MLP neurons of a small language model. Each row is named by its layer, matrix (up: input weights) and neuron, and shows model dimensions 0-159. Each number is 128 + 24 x the weight over its row's rms, rounded and kept within 0 to 255. Numbers have three digits each.
After each neuron's rows, "fires in" lists the words (lower case) most often at its 100 highest values on Wikipedia text that the model never trained on. A number after a token or word is its count.

L2.up453:194126151157123145118162088134129145136090142145145083150138153162156124149087121132108124132178108158076109133136139124172152161138128113148137140124118128141107155162103132098109135162121115100163172105131123105073140108166116164163120171123114122115142068137112101130131131068138153134131125113116116107114141137108114137094132128121119112117092133139156146139112135136129113103110071123134113103113091128113116088087097110149130163125144126059150104102118140132129181115131105
fires in: "history" 22, "mexico" 14, "historic" 10, "politician" 10, "olympic" 5, "administration" 5

L6.up569:167138142110176138078092110143125079138139111127159167186174102127124151129143122112118134144143098087154126142114128106102128157149159117130158117166114112158092172156092136123141138145107159139134118128143124124110090140123076090133114173112126116123136095173166125132124120135116130140155131140107100081096119189126179131118148111131133083133147155118098134157095099121122124120108073169134140105149154137103127097122134105129138115138086093137144168163124101145145117143127126
fires in: "footballer" 18, "women" 15, "chinese" 12, "homered" 5, "team" 4

L2.up494:120080137140144099118113134141132061126154136118129172127140122168104146136116140173162164139151097141146148089105114161195152111133137139149124118111080132157105135130181136184136136122131109086110124149154130072118149127114140162101084105099104123138159105145124103149090136129139113139125138112110120112129127168171110140151141111128134132121114129068131147092097124098157116115120154127145116111121131141132132147118099138150124092140161148164090188159134089116120127165094124
fires in: "to" 27, "may" 9, "2020" 5, "died" 5, "population" 5, "year" 4

L10.up164:150166097084129101123146128094105124184126114104123161142142139116137114141121124126161145118136149141103133098101091171140145150108112156117146169125126135116146117102121089166109089083097113129119165099120144156094108104077171125149107103150123149117138109105103065100108123156133145177125134128159150094124123114122131144158159152160132117135071083075110130136136096107102150134101136111108090150167132112118144077163142125102134126165121156127123115128135136169146106133110140
fires in: "and" 36, "joseph" 6, "density" 6, "illinois" 5, "formats" 5

L2.up508:131177124140140129113143180112121103114169097104117130166145140114103105110133119111108102128187093112137147150152113113144141136130087139106119121110079111128120112129094141113140101127116128100139146145124121097168129127139155123150128163136124162162139148106125100152145089175079124123131123138136111148161105122134132139144114120155128141123089153150170166123135181127092152114166188132162182108126107127094148090135118139144127137169111098117142111100120168133168060093156149
fires in: "s" 31, "its" 23, "french" 6, "australian" 5, "british" 5, "german" 5

L2.up647:116083115089138173120101166113114132164058144131139130113129135136168092119146156097140088164192102143153152109109134075117140122137139140109140146130131125112182134137062144153139160169173139161148111134117137163134136135096136121146139132121146153100118143100128176145165123139132127158140100119110145153120093176118118135115127116120153092147127163146104097100111122114134120132101166141130092134123135176134115136153123131127173126150079158121101152113127146139089144144121104
fires in: "can" 23, "may" 19, "be" 9, "are" 6, "will" 6

L2.up225:137144173174158147154109146133108145119118138146171124163131170101164076129157069080141139150133139112152142144166116140168126114120128131126101134130136160137083157138133123141086173102114126145127102150110122125085123155155173146177137153081143154153110149120130184122166129117117116150170144086135149114146100122129143121151119116105155117118088123123083129130100159127176110161169102112158162112133121125077094156134121127110156106143153133160133133122123127142135105127113125
fires in: "votes" 26, "women" 15, "not" 9, "children" 9, "order" 7, "denotes" 5

L2.up58:129151122149136133109158128154152110179105119144105168143134143114178136093148155114110132116144144116182138150183089113161159123116125158147137152147097134157066111129082135162136135171137146127106102104105135094122079119114135087121126112140105132120131133148112155116118144162089177126125146101137098123106120122126114145097100131114118155106124131106102135082147108103151096094127132084136117107131139169149136105122127142143157129159158080128179145104092120127093167086162133
fires in: "john" 15, "elected" 12, "william" 11, "james" 11, "george" 9, "district" 9

L2.up536:153159151120140106172111128112137131167126118162145152135105162099096126132127105142090192144110098125152120162105162108128137127156141132142057146101114153153138139104106131086165153103093153110107141155143140121130146121115141143107121123106110122133080176108127096110123122099097131132148127150145171116146160117178123110147120168123158161112086155134097170115130107142138084141102091154136124136108120147108114110115141122116139146164106086141189147165127121113157128172108102
fires in: "software" 14, "white" 12, "whose" 12, "two" 5, "who" 4, "whom" 4